{"n_layer": 26, "d_mlp": 512, "norm_eps": 1e-05, "rope_fraction": 1.0, "attn_scale": 0.177, "bias": "qkv", "init_std_o": 0.0472, "lr": 0.0113, "schedule": "wsd", "decay_fraction": 0.86, "seq_len": 512, "train_tokens": 223800000}
MLP neurons of a small language model. Each row is named by its layer, matrix (gate and up: input weights; down: output weights) and neuron, and shows model dimensions 48-175. Each number is 200 + 30 x the weight over its row's rms, rounded and kept within 0 to 999. A neuron's up and down rows have the sign that makes its largest values positive.
After each neuron's rows, "fires before" lists the tokens most often just after its 100 highest values on Wikipedia text that the model never trained on; "fires after" lists the tokens most often just before its 100 highest values on Wikipedia text that the model never trained on.

L2.gate312,237,153,216,192,241,191,198,212,153,234,245,199,173,196,177,197,196,241,201,190,199,186,205,208,172,221,163,233,237,191,213,198,253,188,244,210,149,255,199,141,216,235,183,188,211,201,228,203,164,248,227,183,202,201,230,262,157,176,184,200,195,181,250,242,127,168,201,204,227,142,228,128,202,248,251,201,173,184,209,199,170,177,167,179,219,226,195,221,192,248,186,224,223,176,201,173,172,196,155,219,191,193,206,157,226,213,184,204,217,214,273,170,198,178,161,191,234,195,194,193,195,274,218,212,193,242,232,135
L2.up312,198,215,243,232,270,159,208,188,137,209,227,195,171,206,198,192,146,230,191,241,178,196,242,216,183,151,151,212,227,167,247,242,193,155,259,200,158,253,181,180,201,241,181,189,252,212,211,227,196,235,250,161,249,248,184,235,195,211,213,204,192,171,222,168,187,155,228,215,205,219,204,153,205,204,201,173,190,158,170,240,167,187,155,169,226,206,212,295,230,237,182,214,221,190,184,192,215,245,116,205,211,150,221,183,158,246,189,194,254,196,222,160,166,193,144,184,205,196,245,187,219,183,176,223,224,226,253,228
L2.down312,209,167,246,219,201,153,200,247,220,215,183,227,163,225,189,211,164,259,165,252,213,198,184,203,245,252,203,204,203,124,230,264,237,175,227,144,203,236,181,151,181,239,162,207,266,247,213,220,181,214,212,137,236,221,221,152,184,188,220,217,188,237,219,181,196,199,209,180,235,200,184,180,224,169,192,145,197,163,221,218,198,153,232,169,209,179,186,207,233,213,230,209,206,209,165,183,166,179,178,197,230,185,200,178,113,194,224,177,251,191,210,233,221,192,152,219,244,215,177,236,167,197,239,242,206,209,238,195
fires before: "\n", "\n\n"
fires after: " ", "|---|---", "|---", "e ", "al ", "2 "

L2.gate378,181,202,212,124,148,171,163,204,201,174,237,188,192,190,189,144,143,236,209,198,201,241,253,184,180,158,168,185,131,186,251,223,209,204,183,219,166,217,169,235,131,181,230,172,172,211,177,150,196,196,165,173,180,221,231,173,143,214,139,170,190,236,213,155,221,175,190,220,235,184,219,173,128,171,172,217,171,206,198,219,229,196,250,238,165,168,220,242,217,197,186,176,217,163,209,251,217,191,192,186,217,157,163,154,207,249,151,176,212,171,232,169,236,221,192,223,243,217,208,204,166,179,219,190,207,203,217,154
L2.up378,187,214,227,156,139,158,155,213,200,187,214,180,194,219,178,147,155,222,202,191,205,250,270,192,172,176,136,178,145,192,228,213,200,191,180,241,169,218,169,243,149,191,210,187,197,228,177,169,193,225,172,184,158,229,235,179,156,216,157,175,171,217,242,163,230,158,173,189,277,178,192,213,148,151,186,199,172,224,187,222,213,187,270,233,148,170,179,253,197,211,168,190,212,161,191,232,219,184,228,197,183,148,184,166,208,243,150,157,203,159,204,189,248,217,189,188,212,196,199,200,200,153,230,186,217,196,230,183
L2.down378,162,171,227,170,165,165,176,211,214,204,151,173,206,163,165,180,169,242,253,235,210,226,228,188,216,162,187,217,186,214,276,195,179,216,193,184,179,223,158,207,139,253,187,222,189,168,200,178,187,196,200,196,194,206,211,169,115,185,129,230,196,280,174,155,216,183,179,231,180,226,196,190,184,188,201,167,157,227,222,200,197,217,268,214,137,205,217,205,215,198,197,183,191,183,196,215,180,236,191,178,222,208,180,163,218,244,175,182,164,219,191,190,249,178,155,208,185,190,226,256,202,192,198,219,224,186,200,164
fires before: "d", "g", "m", "st", "ve ", "on"
fires after: "re", "en", "C", "P", "as"

L8.gate439,202,189,159,248,171,179,228,161,230,238,182,216,242,202,176,207,212,159,206,202,170,210,247,145,188,179,155,221,182,167,163,198,140,231,204,261,229,211,262,162,167,163,205,167,200,135,186,181,106,219,220,232,201,164,201,188,199,247,184,247,209,274,195,179,215,172,240,181,244,174,245,174,230,198,191,214,192,191,199,120,178,174,238,193,227,146,185,187,164,236,195,185,158,191,157,221,241,246,222,191,216,236,166,205,163,177,179,166,200,201,200,189,203,206,200,228,152,235,211,205,193,197,234,207,215,169,185,174
L8.up439,246,184,189,185,212,130,226,187,205,255,228,170,213,175,188,215,203,145,190,183,195,164,192,215,218,216,199,219,205,201,200,203,208,223,178,204,225,207,206,239,178,169,205,219,219,148,220,245,113,184,177,212,245,147,197,166,226,224,180,247,180,164,214,208,219,168,166,140,78,228,219,206,218,227,154,188,207,191,193,244,183,236,197,187,248,200,207,225,163,205,219,180,188,158,162,189,158,259,186,186,209,159,167,204,190,263,231,155,180,243,200,179,191,208,176,222,162,205,250,219,214,248,237,195,168,159,231,234
L8.down439,162,234,185,239,270,231,140,194,172,177,195,243,260,187,201,229,212,198,200,192,204,212,216,239,228,218,161,227,195,146,250,159,179,184,196,259,236,168,222,207,172,216,186,200,190,229,227,207,173,170,171,215,200,213,166,253,177,184,254,207,206,185,132,181,194,208,185,210,214,214,260,180,220,204,188,225,193,246,226,194,230,178,229,193,159,166,235,188,185,210,229,165,232,257,171,164,237,230,194,182,169,189,174,145,206,186,134,202,150,224,184,221,213,180,187,184,163,262,204,252,182,194,186,192,190,154,211,225
fires before: "t ", "t", "ip", "e ", "n", "al "
fires after: "J", "par", "l", "n", "j", "t"

L14.gate60,225,166,195,187,212,196,137,228,217,189,187,228,200,207,264,158,212,120,132,166,132,239,202,210,264,186,185,233,217,196,237,196,265,194,219,190,168,201,225,139,191,204,225,214,193,182,176,189,188,183,195,220,254,199,188,204,145,166,149,242,226,159,158,180,175,151,180,181,184,196,201,262,214,195,213,190,188,238,175,158,189,189,242,180,207,178,165,146,220,215,234,205,220,232,248,229,214,166,171,149,220,195,262,215,219,190,199,230,203,189,202,169,181,197,209,189,236,195,140,204,159,187,244,201,158,212,200,205
L14.up60,215,153,187,173,226,176,201,176,225,125,238,201,180,212,194,165,162,216,210,185,247,153,199,190,205,268,228,253,181,175,127,203,212,224,246,202,207,190,233,204,256,248,199,213,272,180,162,185,190,207,137,231,182,198,219,173,183,184,192,181,232,183,176,148,222,227,216,114,199,237,173,202,192,155,209,204,207,175,215,183,212,165,146,201,231,167,197,248,233,200,238,205,202,220,200,201,163,249,165,214,196,255,226,222,215,237,175,211,199,174,209,189,204,206,175,182,186,201,175,199,176,168,236,154,225,217,196,233
L14.down60,206,167,170,209,152,191,184,139,210,221,162,227,233,213,150,155,235,209,217,215,213,200,214,231,217,194,234,237,223,212,227,126,230,213,184,150,193,241,151,199,146,192,187,190,159,198,185,208,206,202,226,200,185,228,218,185,188,213,195,151,177,210,247,248,104,156,195,229,213,222,210,219,180,218,118,214,162,242,246,244,187,155,196,239,162,217,193,200,181,230,145,254,179,204,251,158,197,149,178,188,199,180,193,195,225,204,143,220,229,302,178,186,201,217,213,222,206,161,226,199,156,252,173,208,245,219,234,175
fires before: "d ", "d", "g ", "t ", "and "
fires after: "i", "ar", "gr", "M", "Th"

L2.gate189,225,201,191,217,187,172,185,136,195,209,175,243,194,200,196,144,187,222,187,194,227,188,156,210,221,217,178,241,212,247,189,203,189,236,257,234,208,231,169,187,160,180,183,195,211,222,243,178,222,190,194,168,169,159,205,223,221,186,224,193,194,239,249,192,195,176,129,173,228,152,211,182,216,160,243,177,207,248,199,152,128,243,188,174,272,217,232,198,211,174,205,138,220,224,205,239,225,195,180,225,225,176,144,190,162,227,217,191,209,173,192,147,245,202,208,205,243,180,152,196,201,154,268,168,197,150,198,228
L2.up189,195,183,202,277,193,164,187,155,209,184,164,203,251,225,174,151,229,179,260,165,171,170,209,153,207,203,134,225,246,240,175,222,184,186,209,211,217,209,213,206,206,183,151,162,253,188,182,167,208,231,211,182,231,187,180,198,208,134,205,164,164,244,240,217,171,185,208,203,219,173,195,180,260,218,260,205,206,200,172,212,159,245,195,248,220,137,245,234,247,205,163,165,211,222,239,243,190,151,188,201,223,228,215,205,187,265,229,165,156,202,186,177,226,197,219,203,252,236,205,213,226,126,190,199,166,239,208,202
L2.down189,254,193,173,202,173,152,199,136,192,207,162,203,208,258,183,157,174,214,207,199,211,148,255,209,137,238,173,261,230,194,181,183,164,216,150,237,201,176,203,209,191,194,134,188,228,212,198,189,192,227,166,141,185,214,216,220,218,209,229,155,186,205,204,215,214,189,164,186,242,167,194,225,233,197,205,180,209,177,238,180,167,208,202,221,235,183,225,181,215,204,131,172,228,212,228,235,169,177,166,197,179,258,198,179,137,257,222,197,184,210,172,162,180,216,210,205,221,197,256,224,201,132,201,204,125,231,215,218
fires before: " ", "\n\n", "\n", "T", "S"
fires after: "\n\n", "\n", "s"

L7.gate14,181,185,218,263,190,217,215,209,167,173,175,181,181,162,203,238,205,145,190,210,180,219,189,197,176,171,215,167,227,211,186,162,189,228,203,190,189,190,176,180,120,158,203,265,155,207,220,153,166,188,232,232,202,178,238,171,175,218,152,220,219,208,192,254,173,195,212,180,179,223,224,162,249,237,212,211,189,185,246,144,232,203,158,203,154,163,152,206,176,162,286,176,184,189,182,245,193,218,170,219,259,198,164,211,196,207,181,130,126,206,226,245,241,183,197,206,166,243,273,205,201,180,195,197,213,210,186,211
L7.up14,211,153,177,259,248,161,215,200,148,254,193,206,218,134,207,185,161,161,260,233,222,177,171,225,157,211,178,169,244,199,191,194,129,216,212,210,231,214,225,199,226,218,229,209,172,233,182,199,121,201,283,187,177,196,224,209,191,190,155,217,193,186,216,248,191,261,164,144,188,245,204,230,192,224,232,188,211,171,227,169,234,199,159,151,198,183,168,295,208,189,215,138,193,191,214,207,207,175,194,142,170,147,190,208,203,224,148,182,191,202,205,189,198,246,241,164,182,207,221,229,157,192,183,219,195,200,162,169
L7.down14,195,240,212,242,176,177,201,209,207,243,154,200,243,215,182,213,189,182,243,249,207,160,166,176,209,165,199,234,192,160,178,195,177,259,188,219,208,176,153,248,223,187,232,195,197,197,182,155,183,172,176,219,226,187,151,224,166,151,191,211,226,165,208,177,208,172,212,201,231,242,266,190,179,192,191,176,232,177,189,206,196,159,232,179,197,202,208,196,248,223,217,191,215,219,177,193,217,196,233,193,175,157,237,143,230,194,180,181,219,214,190,176,180,141,135,214,148,179,273,212,203,170,222,205,141,276,259,185
fires before: "l", "e ", "m ", "d", "al ", "n"
fires after: "t", "ep", "at", "a", "f", "r"

L2.gate511,274,139,217,237,207,209,186,179,171,182,209,179,217,167,189,176,210,173,187,120,305,197,231,164,225,263,173,248,220,202,171,224,203,213,222,217,166,228,157,177,202,164,178,184,203,257,223,158,177,192,212,209,234,230,193,211,215,170,196,180,198,205,206,189,208,174,198,214,209,162,177,214,156,166,188,184,230,215,201,130,166,231,242,215,241,185,229,201,221,196,178,144,243,178,206,227,210,207,178,227,197,227,190,203,162,188,220,251,149,228,147,211,248,145,209,193,174,235,221,196,201,171,196,167,225,249,179,215
L2.up511,261,147,222,257,189,198,159,165,185,177,213,179,221,172,181,181,161,159,190,118,266,216,214,192,232,278,181,232,224,235,167,226,241,227,197,226,202,240,162,194,139,207,218,199,216,251,227,164,199,189,218,177,210,222,183,247,227,151,202,165,201,242,250,202,215,205,170,210,213,137,202,238,162,173,207,192,213,222,197,160,193,218,200,211,238,205,255,214,232,197,168,159,249,145,241,257,200,212,190,217,205,201,189,215,171,209,196,249,175,208,181,235,245,168,202,178,182,272,251,172,192,175,170,180,242,249,180,210
L2.down511,236,169,164,244,178,226,191,138,213,209,258,150,214,245,166,177,161,164,165,187,241,189,236,188,231,249,170,255,215,231,184,209,247,193,176,177,156,191,190,181,221,176,197,201,238,216,237,207,255,170,161,165,209,238,187,247,217,183,165,172,158,210,219,205,227,189,151,198,270,210,149,226,268,204,207,189,225,153,214,178,208,210,178,213,220,192,192,177,239,226,162,170,223,218,203,202,178,164,151,200,209,248,215,164,131,191,204,206,198,196,152,194,214,201,223,239,239,290,212,207,174,176,205,195,186,203,205,223
fires before: "u", " ", "T", "ain", "F"
fires after: "\n\n", "e", "\n", "the "

L13.gate274,194,190,162,172,234,211,185,189,188,192,258,214,195,211,192,197,183,185,247,213,221,225,203,245,183,217,149,223,224,206,250,230,198,207,134,190,182,206,218,216,179,181,200,127,207,143,194,229,189,206,198,162,195,161,150,183,184,230,177,196,124,176,194,241,170,222,215,284,189,158,198,206,165,218,167,225,176,206,160,206,155,221,163,150,161,180,149,176,226,193,170,141,157,220,216,276,239,174,168,274,163,174,177,177,212,213,202,234,207,196,239,186,204,240,210,217,157,213,240,211,182,219,172,148,196,153,196,180
L13.up274,209,217,256,227,155,159,182,238,200,209,202,198,194,152,199,196,204,199,197,205,207,181,258,177,114,158,161,209,230,217,255,152,147,236,192,163,200,250,197,207,163,190,212,221,202,263,210,229,205,197,228,210,149,189,191,225,225,216,132,232,193,217,226,185,245,232,214,154,213,141,185,209,175,162,150,197,214,168,221,167,220,167,219,216,159,170,192,182,132,214,223,178,193,183,173,219,220,203,135,209,213,151,179,188,190,241,199,200,181,212,181,204,195,216,199,191,171,137,226,267,197,139,192,209,197,234,196,189
L13.down274,162,225,166,174,223,172,213,227,204,216,163,211,186,219,198,200,202,199,184,172,183,212,231,205,179,156,197,213,207,150,172,224,200,160,185,274,221,165,209,199,229,231,214,176,154,217,185,254,213,191,203,181,139,190,171,215,281,245,159,211,190,228,195,144,210,190,216,198,165,201,195,197,203,182,202,135,245,173,162,232,140,174,208,181,155,226,188,163,184,181,149,223,205,220,218,215,197,237,209,237,242,212,214,197,181,240,176,192,197,162,211,218,246,194,218,159,152,146,238,266,159,183,202,193,262,248,217,200
fires before: "tic", "m", "ed ", "p", " ", "st"
fires after: "c", "p", "ar", "C", "P", "h"

L4.gate382,254,234,140,208,221,174,189,238,212,178,184,248,183,226,168,186,157,133,179,214,175,162,198,248,229,227,220,211,194,223,205,177,180,242,180,231,258,200,190,154,183,218,186,215,182,194,183,189,171,194,179,241,190,196,187,178,203,175,160,204,235,189,209,175,191,187,179,170,241,204,187,205,193,218,235,247,151,194,216,190,198,119,134,155,236,175,171,189,187,197,193,242,255,215,195,180,198,176,168,246,192,203,209,240,232,181,243,211,198,200,200,212,168,220,190,217,145,208,197,232,163,262,245,252,103,206,204,240
L4.up382,260,191,162,221,199,180,188,235,234,200,182,215,185,177,201,240,167,170,222,187,139,163,191,184,217,253,230,184,159,157,262,143,213,219,211,272,215,166,237,215,187,218,215,216,172,174,182,176,193,217,159,231,202,203,185,131,202,222,196,194,207,180,196,184,233,212,156,180,258,217,228,205,232,259,231,249,235,221,177,165,163,148,153,161,212,194,168,181,219,186,157,212,215,198,210,155,143,208,198,218,210,151,177,235,203,218,240,188,213,212,181,204,142,197,201,141,190,178,185,205,204,224,208,219,160,221,243,237
L4.down382,168,183,165,251,212,160,188,269,208,231,216,230,211,196,190,205,175,190,210,202,156,159,201,217,230,226,241,254,180,218,227,200,244,224,209,190,203,217,219,133,190,230,218,201,147,176,178,201,190,194,160,191,184,263,188,200,164,216,151,168,173,253,234,172,223,150,247,235,193,212,234,199,195,220,167,175,204,233,233,193,175,203,162,182,190,201,191,232,211,193,140,215,171,187,196,202,204,198,185,229,174,270,248,245,203,182,158,233,196,208,203,162,174,197,195,171,157,192,230,228,188,231,197,190,146,180,208,159
fires before: "d ", "d", "c", "g "
fires after: "n", "gr", "m", "L", "D", "ar"

L7.gate310,255,185,207,181,217,222,160,205,205,222,194,217,176,172,198,137,182,226,168,231,250,280,159,262,155,198,202,190,173,238,291,207,178,149,197,201,250,193,176,161,255,175,182,136,201,238,215,198,209,163,260,216,181,190,174,242,145,215,226,245,221,173,216,195,187,201,171,196,211,221,160,205,199,126,175,174,146,181,231,225,205,191,172,183,184,251,144,179,206,250,172,173,226,138,200,213,227,206,218,207,183,189,181,182,224,177,194,156,182,213,201,212,159,178,212,194,201,177,181,140,184,250,149,210,215,235,196,163
L7.up310,224,203,180,181,232,173,183,236,211,219,205,229,193,164,173,229,204,201,180,244,198,195,214,207,152,203,143,223,219,130,192,229,200,195,212,194,209,140,177,138,209,203,190,147,164,210,162,226,183,148,266,236,160,199,193,194,197,210,198,223,172,173,204,232,203,214,159,201,199,209,228,200,188,214,167,137,149,193,157,197,165,159,229,132,196,252,197,264,183,192,207,213,228,217,190,125,175,166,159,222,187,219,259,206,177,211,233,170,197,215,181,192,203,158,217,173,170,206,212,158,134,168,190,205,240,229,203,142
L7.down310,185,203,216,226,200,182,179,255,210,199,222,210,189,223,197,219,204,226,202,250,212,224,209,135,206,214,168,237,177,138,166,218,220,184,176,192,152,222,210,156,196,267,127,202,246,207,202,198,164,217,247,169,225,227,225,205,203,221,187,208,155,212,261,132,210,177,215,182,216,263,167,229,195,174,159,197,182,184,261,182,170,199,188,240,242,150,221,218,244,237,230,199,195,251,192,201,127,195,230,219,244,209,199,162,185,197,235,209,221,254,206,230,220,268,175,178,181,238,214,225,208,220,239,215,195,176,178,143
fires before: "\n", "\n\n"
fires after: " ", "0 ", "1 ", "5 ", "6 "

L3.gate313,248,200,172,179,177,168,189,242,150,214,216,183,202,173,206,212,223,200,156,141,193,158,194,188,261,219,230,201,195,216,190,147,245,246,204,215,197,211,189,211,227,178,175,200,187,188,210,190,189,222,143,218,162,174,216,146,172,188,179,225,202,198,228,165,234,230,190,194,204,203,157,180,101,211,199,215,237,216,192,181,146,158,186,155,276,162,157,203,168,214,173,239,241,212,237,197,194,151,135,230,173,222,251,225,208,214,224,245,241,256,193,207,119,217,199,191,166,171,156,217,145,209,194,199,169,244,203,192
L3.up313,279,187,170,189,211,172,187,234,142,205,223,188,199,168,252,178,232,200,176,132,217,197,181,195,246,190,220,207,207,219,212,188,255,233,190,208,241,213,203,214,245,191,181,211,175,193,188,201,194,218,127,199,191,182,225,131,154,196,199,197,195,207,200,170,231,201,201,182,223,205,134,196,132,228,185,179,234,203,183,213,133,158,187,177,270,168,161,231,171,181,186,260,215,213,228,186,183,174,152,234,162,208,242,256,202,221,247,221,259,239,171,194,112,192,205,194,148,157,165,228,146,189,194,214,171,262,185,194
L3.down313,207,176,137,204,204,140,180,184,168,253,240,204,245,197,208,191,214,197,177,182,207,245,195,252,180,213,208,267,225,196,221,128,224,210,174,201,226,188,170,196,229,242,177,234,175,241,170,207,183,186,211,233,220,210,185,180,167,181,185,222,207,160,222,170,192,241,208,248,241,256,195,208,168,175,172,228,226,239,215,236,178,192,172,164,201,230,189,238,210,191,145,232,225,247,254,238,191,204,195,213,188,206,226,226,278,218,174,236,183,177,213,176,206,203,168,181,170,262,236,197,187,188,159,246,163,184,180,167
fires before: "d ", "d", "c", "g "
fires after: "gr", "n", "r", "ar", "s", "am"

L4.gate45,167,207,228,247,188,189,153,170,195,204,229,214,207,147,180,152,203,210,199,144,200,185,217,165,198,214,211,243,209,213,145,183,191,201,197,215,187,241,212,167,233,171,158,169,216,191,173,236,213,205,161,171,198,169,181,229,225,154,203,247,188,196,233,204,200,191,202,170,190,130,234,212,162,165,238,198,189,222,165,172,126,228,235,236,239,175,200,208,238,220,189,181,208,184,235,222,191,194,199,187,199,202,251,190,196,195,198,208,199,198,167,178,164,213,181,237,235,194,150,155,205,186,234,208,230,188,211,181
L4.up45,183,215,228,250,169,167,187,164,236,194,202,202,252,187,178,143,170,185,179,147,236,159,188,167,194,190,203,214,168,187,155,168,199,204,207,222,202,268,216,236,216,184,159,224,252,185,193,201,237,184,131,144,205,212,176,244,265,159,187,206,168,177,229,208,213,205,237,202,176,153,230,220,145,162,244,235,180,233,169,198,174,236,241,226,239,150,212,223,273,219,179,155,243,194,229,194,199,203,176,192,238,225,230,194,179,225,207,177,211,191,185,250,189,231,179,181,210,187,166,175,218,212,216,202,188,212,226,189
L4.down45,204,186,209,213,197,268,186,151,208,249,202,196,190,243,186,202,178,214,163,185,214,120,188,186,214,222,162,253,194,224,158,195,217,165,238,174,169,227,179,189,185,193,173,206,224,239,223,177,188,201,195,149,225,204,168,252,233,204,203,196,184,199,202,208,252,210,170,207,230,181,147,240,205,180,237,188,192,209,187,177,147,215,207,214,219,194,220,147,250,226,143,184,218,166,218,215,204,152,173,202,265,216,208,180,139,197,173,186,215,226,180,215,245,225,185,154,218,256,230,175,201,158,207,220,194,221,195,190
fires before: "y ", " ", "T"
fires after: "\n\n", "J", "\n", "res"

L18.gate188,210,221,223,214,169,184,258,255,195,215,197,205,218,154,230,192,191,208,191,175,211,171,215,162,155,210,200,251,213,151,149,184,251,221,202,199,215,210,179,171,192,174,232,172,186,216,185,208,218,253,206,170,183,211,218,175,242,149,237,139,184,230,215,216,203,212,227,249,167,167,155,176,154,229,205,206,181,204,232,260,219,189,195,231,251,274,211,153,242,188,174,199,227,247,119,185,240,218,163,177,197,166,175,207,211,183,195,218,174,199,177,198,170,145,198,204,129,198,233,206,222,141,204,203,206,214,164,175
L18.up188,228,209,177,158,163,188,182,247,267,182,253,174,195,244,230,193,239,223,200,232,275,178,211,203,258,203,207,167,171,178,197,240,221,199,179,201,207,155,222,181,235,165,220,192,228,167,170,205,177,253,257,264,231,226,248,236,164,209,237,209,177,271,184,233,217,177,169,237,183,153,180,190,177,159,225,235,191,248,180,226,247,208,206,234,181,250,173,242,199,208,183,186,196,161,223,198,228,190,186,160,155,250,198,187,195,221,223,260,175,205,176,217,178,169,181,237,264,170,226,174,231,206,202,197,216,208,176,164
L18.down188,158,174,179,219,227,166,216,224,219,201,173,192,246,171,178,149,175,277,258,146,243,200,234,244,192,193,172,232,194,203,245,175,170,225,153,218,219,145,174,182,238,217,225,234,175,206,193,195,232,195,209,191,234,200,189,212,236,141,265,148,195,211,221,228,220,221,211,223,216,150,209,196,250,234,172,264,198,160,212,236,141,224,178,193,211,235,226,234,214,222,176,217,267,233,168,192,192,245,198,155,191,210,197,202,216,206,217,164,227,225,222,171,211,207,190,230,167,180,263,200,223,229,248,213,226,197,241,203
fires before: "t ", "e", "e ", "ro", "es "
fires after: "et", "the", "ec", "L", "e"

L8.gate170,195,204,208,208,153,190,193,168,170,211,200,212,245,179,123,203,209,174,164,188,297,195,184,250,181,199,192,223,225,184,153,239,182,162,185,227,233,174,216,196,133,201,202,223,229,227,137,194,168,187,224,209,202,209,204,243,236,147,203,182,227,212,231,224,194,213,213,217,182,230,204,141,151,194,206,185,184,200,194,166,213,223,211,177,272,197,239,192,229,187,175,154,268,224,230,230,216,164,208,174,194,188,257,176,147,212,163,202,221,212,145,180,168,196,225,204,198,255,179,166,160,196,259,220,168,231,262,230
L8.up170,169,250,247,177,129,180,135,142,189,215,214,234,158,181,142,188,199,181,184,182,245,238,227,228,209,200,148,217,231,166,168,231,214,189,194,220,185,222,168,183,207,156,160,188,207,192,181,196,162,211,173,185,197,172,206,216,231,156,206,214,138,219,204,239,234,205,161,169,148,231,196,193,152,199,195,183,266,176,224,226,182,210,267,165,176,229,215,171,189,156,197,108,209,177,228,243,136,241,160,202,221,190,237,222,228,197,212,204,222,169,215,171,214,226,239,184,203,211,211,161,160,162,189,212,184,175,186,197
L8.down170,214,217,171,207,133,194,199,142,201,247,223,198,161,227,188,195,197,225,194,169,212,152,187,172,226,231,157,215,218,218,174,204,161,154,149,199,193,205,226,202,196,202,171,233,231,179,173,161,200,199,194,186,221,192,196,178,232,155,204,212,93,236,217,240,197,211,111,194,213,231,143,228,198,186,209,180,254,143,245,197,184,218,167,149,226,195,186,148,177,206,157,132,195,161,179,227,282,142,165,157,220,237,199,197,226,207,202,204,193,179,170,223,215,194,183,208,195,231,197,211,180,167,226,219,178,179,202,211
fires before: " ", "T", "S", "F", "R", "G"
fires after: "\n\n", "\n"

L2.gate80,223,227,228,233,193,154,177,206,237,226,227,181,195,195,191,138,190,194,196,187,241,179,203,202,148,216,155,203,235,220,153,289,234,226,227,225,189,201,201,165,229,168,136,207,158,199,178,210,207,146,210,188,244,169,211,229,206,231,184,212,202,258,200,205,168,196,180,194,213,207,182,244,194,193,196,198,111,212,226,140,175,210,231,189,223,193,232,222,172,174,205,169,215,229,196,184,232,188,200,208,198,223,198,188,227,254,185,153,174,238,212,155,250,185,257,193,195,155,220,194,166,240,169,184,212,213,226,192
L2.up80,197,265,216,240,141,237,182,261,258,212,252,209,177,217,254,141,214,220,232,189,209,206,258,177,210,188,200,171,151,168,143,156,219,237,242,188,196,185,208,156,233,169,216,196,172,157,178,221,216,180,144,195,195,211,158,231,230,159,184,190,154,184,173,247,256,161,177,231,198,172,198,198,221,180,241,184,171,202,185,186,133,236,218,196,198,197,193,202,251,220,206,190,196,189,185,163,180,157,164,203,240,248,236,208,207,180,213,155,228,187,215,182,226,251,200,231,229,219,181,140,161,190,272,229,186,213,190,240
L2.down80,190,181,221,157,132,231,195,229,235,184,230,213,165,180,207,218,209,234,206,202,230,178,170,168,208,186,174,193,171,234,187,184,185,208,264,141,178,206,182,213,202,210,206,232,251,219,219,166,145,207,179,174,185,191,144,216,256,205,203,192,165,183,208,230,236,212,212,231,186,210,155,162,222,201,247,170,150,240,189,254,173,196,184,241,172,191,205,235,251,244,173,204,210,135,227,155,185,184,146,180,207,230,196,253,194,166,154,170,224,233,210,243,241,208,173,222,263,245,227,161,155,224,234,239,237,188,192,237
fires before: "ation ", "\n\n", " ", "ar ", "t", "\n"
fires after: "op", "\n\n", "res", " ", "es"

L11.gate266,177,206,271,173,255,181,195,211,227,205,193,174,166,215,191,171,197,205,197,190,241,214,213,236,203,151,194,184,216,185,218,201,227,214,234,225,186,191,200,162,235,262,172,184,293,214,189,184,184,199,235,225,167,193,196,220,179,161,236,270,207,183,221,238,239,178,213,187,195,185,191,144,206,202,204,187,161,187,214,266,171,196,209,259,190,245,178,228,210,274,227,193,187,214,221,214,177,200,195,208,193,172,172,185,171,215,202,227,190,155,169,252,206,194,156,216,250,226,171,191,218,252,180,235,206,247,243,167
L11.up266,245,194,163,168,232,208,235,154,208,198,266,218,213,217,214,160,258,256,172,184,229,263,197,251,202,219,186,255,254,165,199,212,200,207,226,208,177,274,229,205,203,177,186,234,203,166,181,209,245,144,189,181,224,194,260,189,218,241,204,186,213,168,208,248,164,184,195,112,204,215,234,138,176,170,195,171,182,180,194,199,175,189,205,199,215,239,141,210,194,228,229,182,196,238,235,176,162,228,177,185,206,199,246,235,179,177,159,201,241,207,190,211,239,159,121,221,220,171,181,199,203,196,129,181,238,285,151,222
L11.down266,209,222,210,172,218,167,184,209,224,224,266,203,195,221,236,215,233,199,216,249,216,204,165,212,228,251,224,208,222,175,189,202,181,201,200,207,226,197,228,221,160,188,194,214,181,192,214,242,220,183,168,200,253,280,181,159,165,182,234,171,268,179,176,153,211,228,241,198,277,204,210,195,196,163,205,129,191,158,199,159,246,148,189,227,227,192,186,201,223,156,240,168,183,212,198,184,205,182,263,141,161,176,256,207,165,188,171,135,150,213,205,224,210,190,162,200,211,139,205,172,234,227,175,189,225,187,175,200
fires before: "\n", "\n\n"
fires after: " ", "% ", "1 ", "\" ", ") "